From a checkpoint of a small transformer trained on Wikipedia.
Architecture: learned and rotary positions, biases, tied embeddings.
Training: a variant of Adam for these matrices, 15152 steps.
MLP neurons of a small language model. Each row is named by its layer, matrix (down: output weights) and neuron, and shows model dimensions 128-255. Each number is 500 + 40 x the weight over its row's rms, rounded and kept within 0 to 999. Numbers have three digits each.
A block is one neuron, or neurons of one layer that tend to fire together. After each block is what it responds to, as a language model described it from the Wikipedia text at the highest values.

L2.down71:532477403580538502496457486504507485533511506580552565534473496541537521523479532524496560534506509505558448521547472559456526464518488513491510538551513482565522482469515497502454507460486542474496533533475480508507442477494490490448529523457498493419482450501419571537571541490497581477527537519559533549449455495530480516531445535443556476477543512490528565455544539527525591549527
L2.down118:446466468489528473421529504495475496479426562473481523459491514519503468490557535441531554469531604510466447534554456465520489513506520477529553510494490603401562518501545575531428504491504530429518566483454434516469459564514485478529448579488508467503417453444529565448479500461458539463534525481474517468464531499517559467505523527527466474534520471546517518544457560487486471560594
L2.down133:520498491527492577486548566531491531512493516537530438450611577468492536521436530553487544436547479490508539605485486517517515548474427446459527514503487511452543452444481534473571531439540492571528516422537513451551545511496402488485511464468548483438462499551516502493498514507486549422504451500508488502469527505551552564500579566520432473548507530508439513540479527522520513528439
L2.down331:505545510524516535470544477495571499518487543456408522484475510522453458601458484508458481535515446567481546478565507479478526483499489446463452569506525472467483488543535406484503516485544515489505457535474483519472576560507449488477544494480549490560481437512481528541520472500486530498510438459490455552469533508495546510604588563442436481532440509509542459531573400539468502461515
L2.down356:464530483518473469476463463555489526482473515458571510518497462575518525534508468467476464518455468560483602506539546446479523548451472516500485494416540533596470479505481508466587477494473518455561565440422561512447513427552533461422511506470466464558470507486501476589377523413426485509439563545514417551581401473532498523505558486506438462478477459470531468521476511541552458498522
L2.down549:500478520496495436608470419560514471506547505439509471536465519529528506447464492486508505448458463529444460484535473482483442510513490509485471562418500407489489529495490510492509479512503478486552438525490506495581436467545523451424498458500568495471550517535454439494468478509476539448432479470527494515386529483550490504580484469504489514414527559522518518498502562560485470485476
L2.down754:495374513555472559501486575418518537483546519455497478499519621550473507443509471528543510526470524516497473395512538507548505508506492503541542459542498487560492422484490504486499469549488566438536561516502451494487454470492467402507505503500529554528493545490502469511385463519559527502465495514457507456456442513517500434499518501455573532460467447502525431482486497434538606478528
L2.down854:480484490491524471499486425524456451506534504531493572449454424453493448465493464393588548536452484555437470426452526411459468466455499488484524557497515475503527523536515501490500550517548528463578494541524497465544478483483484509547527499442475552517554507516477514565528458553585529534469521451509527511437519415526502468474518473516542581489478525473537433489576499502460570483587
L2.down861:535477453517490545527505386497429518474486505502436512507455476485508508483517491472507487509551488443462511489521507483453501572470508544557443497519541528613426510500548534523417460386554482513522480445494587483499471478529529472484494468524570447483468460513534575575494487555526513535507469445464442516486491544474538529566518426521466420531518561540512549507528578535502463530529
L2.down931:462496462438464511525552439496462484499555514508501478430516489500534513498511515480552478611467512527455490451565488523554511510536466525552500448510468525504462463546473505538500483434506539533502452528508527466489480435543478409412478516439505556481445521456506475469567561464478517513454480514504474490472521479541566456396517490504504536451428547478523504493516469557522491387469
L2.down1260:510467433487495487482431488573492535560491493496484501492495551527468511447493496511442533600554479554414527520561481715466534572515512497451495514559515548516471482488518505504459520427520508509518484508525490487519460514533477464469516482470529538479501502483475550515530519519470516474517430493410457501464469499540493510476495496525533462507499575584516510508478580605465491506500
L2.down1294:541484479558499427510590500501455506467458554559497546543494535543508520466470483587506526563543496515460540499516560486468426374516513466519482511571548484511551468575475475464494536538520439450497513450454527508442476520409492458511473482433478529460530585550513525473484488502475413495499567521489540489553496481467538503511513512488546482602452498478423492521474536511433474539582
L2.down1323:474531552526528503560466399549533455486561521510553547464575513560564486479435528537532521461477543467466490487554445432432503489465520483507499543521500493483476452520532539543499496457571474524425468513508500383537531486488441483436487468538514507488499506505519502494407496516488492475517458524469510488470578527556460484528488472503510441453453490468516516627528513499513516536473
L2.down1345:452469496521423522475518481554461493503580478497425481468524538457494414523506522431522474531560491454408488513505409531430500466457512429430547434499523621503516538497463536397498507541462477462481499523462548404521461520500480546533505548538520356518545562530449532477528524449538562520530491568522488452458521487538513479595541483453467523537511565492467531480535539458494494561457
L2.down1357:518487476429472464516567461435530500475481482522517529536482447522488517436491437559525513509541577477555494485583480482548448481493458551483454536528517504504458488502535581455438525520423562476555547507466526458462522540473471472489503493461511584567539526522479503471506581445501492473488480564454518463489506480490509532473545486592583493435547477524547479507550554514508521504555
L2.down1419:485549559537492493463488552479463527607427534500475428544482513494505498429568578458520498531541475565404501512539487531431506495569491514529434486514557465438501421518532509433456527482518512491419455466465423557487489516467490533479523502469481525545510490485509632548463493443503447474449496497512513527495427450533468525556455518448592479500504540468543481484511526495439508492531
Description: The preposition in/In before dates, years and places in biographies and music histories (In 2005, released … in 1983), plus word-piece fragments like se in these.

L3.down1240:489523529432449485520482486539486470520468490460511481521519528478493535476474480481409501555524530516457495505586492755518518537480538483479498492517500519530467482476512476519513515506526487532418498467534508479489450513484477499476531534508511542489491432501498512473586509491446516427507414491460484490506520517515507505475502554536508440483490564519490469484458581612505493507531
Description: Mainly to after moved in biographies (moved to Paris, to London); also In/in opening dates or places, and word-start pieces La, In.

L3.down443:484518488504487539459520462507522557530459445509474419523495444542510536521519533506481548544493529466555467525442538450473504469491548482504527534500549527457490517507436494483476559477524425523540541563443481446588509508571531519521508530509499466514414440462501448513461464512531481454491551564441496413497545564554498566490522489509490514463513452480473552454525482504539501521529
Description: Short opening fragments of longer words that continue as subword pieces, such as ten (tenants, tennis, tenure), gi (register), lo (lowest), win (winners).

L3.down63:523476452538442484534489486493500482486497487543434518490489495538457468488606465490536418473551528455449451520485529533556483491542504473557488507537511522489558489530455444450527507421511557489484491504521473542508482506514574475518534467505519518491489536445434544483502560516485479544534522443514446468516438466448552500505483502477476468534502488518367472525507513493484571488519
Description: Word-piece tokens st or est beginning a split word stem, often after a prefix or hyphen: co-star, re-established, forest, stage; sometimes ter, tt.

L9.down959:511458491482494552587497511556499513451522497478547526520478442479517527531495505416455507504541496476540498507493425488511437507503473519469517557494426439568508515508554551605508534463484499569549518539538561433488461498454559549495524581505531488539551478486465458477534525576467486503506455507454478535469522536507443522478548442458479430489432474488568365439474500573455440524530
L9.down1150:494558543488469496518540591562441551486472479499517502495505500459442542504490480538488559500447537521489556513534441491462435457478468470379522513461500517448508537576522489466502454532488525497578528493522517505499519525477500550484525435490517448508453512516387465472546541552465526483505443559512509578410523479527531510538444438572464551454507506558451559442439501549446577500456
L9.down1249:486605558513466509514490528474538434488515507496522471551572447508528495513498487502471539399511459523573456526479477465476531505454504498489517505508539496470484527507497609440491492460562574539549526488560550515481468521426492513480472496580565473580514527482520492489460458507496592454490580522465477506506560510530404484503462460573489538473465527502510560467508472507479518502390
L9.down1512:520444446476554492522461532500509493493533476560546494483429567467563429581568496521495484444564557485538559463458560453535547530509539457488540513549433523562484527587506509400521544546499493557521442382507473451434488571522505499474502495535538470563466536594394454516490496455477511459509495486471473493570512407525460513515543477466534559461507501486498521519510499509522508482480
Description: Quantifier words like most, many, some, all, every (and "of" in partitives like two of), plus interior word fragments such as ne-ig-hbor, C-ate-gory, a-im-ed.

L9.down253:506461493465501528466480517496488526459556479460488515534563572478520520545507510559530490525486444494533598543502478455488498514428497505545515541458461585497508467439450524463458477526500492488534615484484428464501501533580574491503545465484476530510490515460540472505472497589496504569547489495423487518552478390530490488508437491455552484498482486543455521546518522484447553508580
L9.down338:483555579531441491536464445415457465485526441471492476573507545520549500519538486582507464467521526510468602562574526412450474540428553497500481474479472551509471553485471411442516482501540505428528571420481545468567451493600508493441482504448531481514497472511446502450467476496495520514496465528430475489573521509523553505535487502481492512472522487541474548519577504504468558554484
L9.down569:454483545438433529507425392490496514408477494480528510464557493506545530522453581474507438425540465511531529448488566455466485468517512512502473569444485484492473429509523534437469535580509558556487583486486504426504531494475454474495511438514518527532544438529511536476445460458534474494489534449540507483530518492471507559524454524498479443521486519469423516564544593467517500479537
L9.down924:457480480484482452611456479455440521531450500442513474558506528475538491505490458475536497527526534596482478473547574440528500462490465410530492513461515542502480449526529457526531469482462523538552571529472443379483522455514515522476553539486485461493545456565405532510450525586525453502471514586503469543503481445555498497540554482487503537451493474589477474577550510459492532467478
Description: Verb-ending suffix tokens (-s, -ing, -ed) completing a transitive verb before its object, as in give·s him, tell·s him, garner·ed criticism.

L2.down20:551512457483552470503543530468495497561542519462400500452546519442514503535494443533392498505540515547492586512444572570479566425434479498525496514480534476478528534525489528530470454470495528466500567470518418486527512499476497486507441514552466507515479502441459458512464455531493508548558555487556379469452498476511533543500479516562509479540501486479509548479488537524470536453520
L2.down25:487540538492451468546496502505506521571535463544494466498453480495522465516515502480511511448534507521413465455503483503559521518508494493503458559549499388556468491511546577498478458542512534607499539452511443541438524492492495443463557532405561595535451497470545531449472509529595523523445470539550409495397477527457473566540511443463484511461463519499468507479498503526472472482497
L2.down189:474502485543444573485436527506408476548510481557472509488453461458448472464488423515579447502463619454465492470503499497549482509454507442503521554565493466489576422539468527470436484482466484496486464523499461521521572485455516442440465542453507507449512551559544521518482520502518553456495501523529474507509472515448400562500577473441531487420478449513510521577533526474555545513494
L2.down192:451477474491524518431514488454524553504416490437425504541501514538498473485488461507489485492510476528483513537490456506461512498521534502500568429439529568563503525484539516486500473451460486476448499451521509478510430557569463533454466503575472523549451495472477528466523496486495468479474525542471526538531459524504513510474516568544426509500504529435497562545530572444448471551539
L2.down358:546452486436477441467483527486525484463512510493450432453497574519611533526534582465508500509505482477530502493529460519489446561520532482504443402460519539452520552477542506585486496462440547521523462490447517431579476528541545553448478500484524449407474514502521483550490539518490483473521479405555523537401483462451524591370448492511587495466497490530555528504513512546453527429518
L2.down418:445523515428527499485452483464455523452461474488430489493509451566550522506478520498447482511484538530524517489533498524506555483574449483563478529541432504492499393559575492585536449536477549427522458422513514560528453463535522436460493563519459591434506484507467495486479520556521507492583489495501403519510549551485553466486493502537502505539471524485463478483563510502501464467538
L2.down533:449517449508480511507487467505487555512546540440447519506530455537511503472453475487474584560467454462503444492522463396506584481521520416448474435527492519469559467477453486508507528513469493510586471514511518556449521469448426408504544493530494519521461517501414479448580538499494505434503514458511484464471524551549478464434522535542519464460497451555446452476530525481539433532571
L2.down539:538568484439550481473493477498525462551538581463578522464458491536486509460575521496465521436454457484480573493556452500495470469522507538431472467447492454479565592521508483533513448499425477557453420496459448473487510544466536509597455494549515446464485491512484520466525552469476490448531465536566528500514465459491494492490476560506520542536512481518480482481527484504516493483386
L2.down629:530437482515477521511540491517481444480478517520530525484462417444547470504551533405473507515500502500517503568564503514511534492599492516461487496474538460465510438499484568463403556610524450514577495472484447502511466438534540479450495536415532449473481484513479507486477472503504546525578472461583490488470458456482617457468520557425453510459562515559469477529482521497531517474516
L2.down800:620508517469480481496562547462480464502512491510436486501484484511497484480583527529455500537396517561542525475580520501515521458530499532546542488532456531497527559457452496419482493505520489426530495475479429568531422585541567476555511530526524475548371561527535479496504492494539584437554497474492481501504439543472479488480451491500490473521492464547467461478526494568537535456563
L2.down855:466502432482554492498479536466486527460515522533514432545490526464495513516422521525510511510530505522518500436453428474536572434465550529514445524512460485476448570458526551545547517535475490498464479466560452534475469489467426475475382490472444498453536472444514580480459463552510507429478576520453554531459437501506570452497505503485486512529533496561502535515494482529458473479544
L2.down894:534483520500505507521499494482518520517582460486472442532536417493507497482470544507476481531464519429461456509555523491529488536471453495514379512509518468481516541524533449508552525519512528433512503464423440516562495481492475501513452555477461466474467497521462473527498523453542535492481524521516429458511413472538540535466512514521446451498523465538540473513491529517497551492438
L2.down993:497452522467585467507515551488432451434475448456442422506515549483476515572571414469454517492554472455564524500584466533483468506439504451481492456468507560474445474492492502478458509435524494452449587519522507456555545483513531526490467552426473502551418515561497537494460483560544528494476569514562548467560421510511509500441470500550504497469468520517495555538460524494451598527487
L2.down1125:450538536527541540534481489559448540525465452518494475508558499479524509503540523478471487540552458538507536472503544519475443429557533447556454448538540493491471501519488489577467480495605486526499541515509496458436523460557482459507554442456479547473440620461446507448456539514523515536453539485504536488499412459480550510469517509518434426451561556518513543518490493539546531471509
L2.down1258:489535484472530508532493474529429555578531514472403456500475447501510545495491462516528512516414429548521538448473447448512504506502491553554438461443474389462485487420445455522427485416531572486464518507513507589506509428561492555481519462494542521542472490487522513517578511575493468465445550435493501492509473473482538543397552498480461436498542480551456501490453523531492473498540
L2.down1347:460487515495461545512469554483571458454497516451458497445457566444500499550437456497503521453581581468495533449483451481534497452529471489488478482511509547596494496489514463487528492497428519495484421411471540589454526517461446508550453508456550483487431549488545511478483540499406558554429462511517546533517520416520507488510539549502505468509527494528467479572513448421464542553541
Description: Fires on the superlative suffix -est and on low/high before -er, as in longest, highest, lower court, higher education, one of the first.

L2.down24:510462470478542500533538448471491380479524445549477473489503484499486579469480515481436577452527605527501514477506465527484519483479553520494477486442427487453517519482488516518533559526458493428468496535523525530480500561536510587494497460494505492458500470493445550502549540457521499503493445483506441578556529508485466508600501474518484509519510563496364492504501513466520468493462
L2.down139:489486500539465539535576500527524531536550578568531541439496591461417581546566410491458491470506475490543480518559504467473450516498510443488532464439463536560474513503495547531417473483458449486491470431461409519475545477557518503451529512457475505520512501463470515533566537468526515456481477436535524412491582497622484521482580556441440481476449524458488492553511510551539528486526
L2.down259:498495450526435499525465610528501523580527610589486533492458485540564444547459500482443484562434468489519485464513520426499483471453519579506471503493462441476445446472542567452496459491565554482489476536515564521546530464526508465513477514444474499491512527566528435484574471523490520472527523498491492443496551483479517441465455518573513536575479560511440512459550510442507420437487
L2.down281:517489483516504528482562500523586466496530515523537569493434460516515539521521469480443515541471471499481510459482520662481543463503513494489473505459473450592537464497537528422500502477508455474523455525503508486490501497439539498547481460510477468558452427493467505545491534560590515478490506429537574488550510561520462515444475492495510506509472519447469461463480510570443497526551
L2.down579:494518448521454509527465524539524586481529538496531489533435470524521502447458470453489481509423528480568510464520461504572517523526531513545520516528509448533496481481495535566520520493518453477517505480542437595535510459471523499559512382548474584541455461512491483502473512485600487475458484449535475467514563516507488486491460476471483480473515439473448440505538531550470499460484
L2.down644:464453492483516538511489435485486512545482537540449534453459494513504564529444511562501550515504502444493504548453494490568470448559487552475462529476462474492532409443396496462461483444535524466455478522492498504500549399521510484528479504559461562572475486517533566495515459538528484511507443502557498526522479475481499526517486519544483565453472518443554492503472461501444434478556
L2.down678:496499493498482528491522485456523538529559502468504419542540459447485525576443468503471573444454511533588526457507476471505521435496545451504492496435514503504525505462449578505483509503501495479539507520472512517518509529453515498528512548481583471501574448468479482552457420555496490508399531514541524501499493516525501401450529433471553518558472408514446482536520467476467451508517
L2.down881:463488483482572552579494465484520556546492474467529447498464477443498591463454430433535509483435526540526419528468493484459509458520557508510487586494491497572474513525539528514454495512456455518504552515443553444514504415496538538501518462500604440473533460564480514555440488543478515522470485517482479464419460548492506551564526478521529508465442525510457553526521505453530511397539
L2.down896:478521533507552513510515525455484500460453458432419439444514491451530486532492462500494454495483560526575476484533571518548524510514510505523467446461503510501517540509420520500448535476479460513616572558494500583566560441504511533528497480428525452471475473412522438514487526475525490476535485513448466565525535420521518434550490441470499520543515579526426494549575548490493539576543
L2.down1037:541546520486540552477443529470437459537501481493470552536577483521566509540556487529523484511437533467475463492456492419412501502483524549494484510539477486521520543487509510513532462562548551488557494540519561462490449515505579520518409519504493475475441465454550457498489445476495420457489500492502487452508485433457497516493485496497571494484555445452562483475537500508482487461505
L2.down1052:540564474461528497482434539468466594514555405525457511559477487442521534524473564449519574557519429573472434508544499412470508465523590480481507437492509517504470471523514475563518559447498504550542508472548578439464508437467446534544559520450486481459513463569466463536517431455518591412505528502505486474517474510505466536446528475531512429535458536510512548465467461521456553536502
L2.down1095:508472489437478468468528445509491462519496536499457485494523543511513597557511493478569465523423496499499483473494531452514522470497555511463510462517522479500476533531500481580478536532457489514400427525515494508463521575524462546520427537513490551522482557436486456461562449464565508495552522488495516459490484460542555476525482462499481530538467486488531609505543474503456505521508
L2.down1233:450531570483528495483499526462475449572505571485493432512458563481581541497538466516444474508529525433465512455468492525522514437466527427461405466509502516565409471501510549465514473428548467518466511558457551539493520524565518482535521524438499500502536410539525514467510500474505431531468515503525455543484496524480484553526574512503444514560568528476463518588464523559443456555494
L2.down1274:544501475522432498457478439529460477523526522523531521446451500476503482459573449517446536566524471506512556430498500522427477520548503515539453476534584515464465506490478503481549502446512483508484570494466537526531482458473528463512456453456463489489455489482465537512490580451568465521498489496474466520525535505539502399466544494506488443458463459460505474502517469484522479503520
L2.down1448:448533560497591493462525466441504466508514507545502494519520491472507502555505422505488560440457527473539560464486456509502525522550508527470516464524547544554450475540521518472495503469432506499507515538509497503515518538453520399532476555510599542513480420467463487461442515480462555541529437540474509499535450499492506461503522516494534498504540499568459571524494477497563547398480
L2.down1475:522523538477482460458449416480506473461446490499463532497434513431450480516497466468451564539460474528487477507508594478507492461457501514557518492494547476428443521522570555499556463506495551519553523467473508493536531585551501519529491534523505523493483488517561552485515509516445423588458544411554515526517511507422462414490540424527484480483478468528545536470491562529491559602518
Description: Word-internal or suffix fragments that continue a word split into several tokens, often after short prefixes like se-, de-, pre-, as in se|ver|ity, se|s|sion, submit|ted, place|d.

L9.down8:467524546462489481514481457510472536474511456539478508470526550430585550516437470433545509449485483462567506515519483461451581443444492490490472498491522480505505442509444477479462518518536479501533500534509528489506474471448429440450503544602449528550517573412484465518567500541481497531519518499508457599546507504496536542498496476453487510514535497575465551496498525489504506471513
L9.down454:528492442518456487482484474513489592531566460491472566462528539480504532465452457520529529457510435529468540442522492540475471519437556429480572425471485540483526526442528455493495448542453505465514568486456415455479584500522576407578536473414474495529497440512523514552459501489546546517561448479445484514550472513475604435535444531504519478486446451451491477514493551442452493463480
L9.down799:506514536451494465470442501501473528505538557510464490509487526440505556467553481474480508496443458500587459472413489496460470467479543445421468459583542521594526540531466514485463523510507534494534483538509503460497519511510506536462584532515481494389437497498566498427530560494514501479484531520512513616501526515530509540543455404484473536540484475464497503406479458542520443500605
L9.down1392:452449532502521506489474409518461546452472421478539503425527546477506490565480478555517499519526562515457470455494512476464473412520452462616485466493471514459533534544472552470464507503530486483573526496500468479480471445571480453472546526433492449486477513521555465523519531453533556597454477438488489521491501485534525486485504508515392552443527483552431542503501539504471505545600
Description: Final word pieces that complete a split verb before its object, especially -ing (produc-ing, featur-ing, provid-ing), plus linking prepositions like in or of.

L3.down6:539456515406493464453457468501562515471487530484521473499501514538535523503486450509437506473465546459500523437550492452526450522436561504506535442471507523511463428528510496476508514575432498491586495615498505476480505481493487531534494549541492511514490522536482471477488566620540509547586511482538509410519543502524501428495497474582509496519576486461488499447498429473504482498471
Description: Mostly the preposition of after quantifiers and relational nouns (one of, all of, story of, age of); also predictable word-completing pieces like Al-b-ums, cre-w, defeat-ed.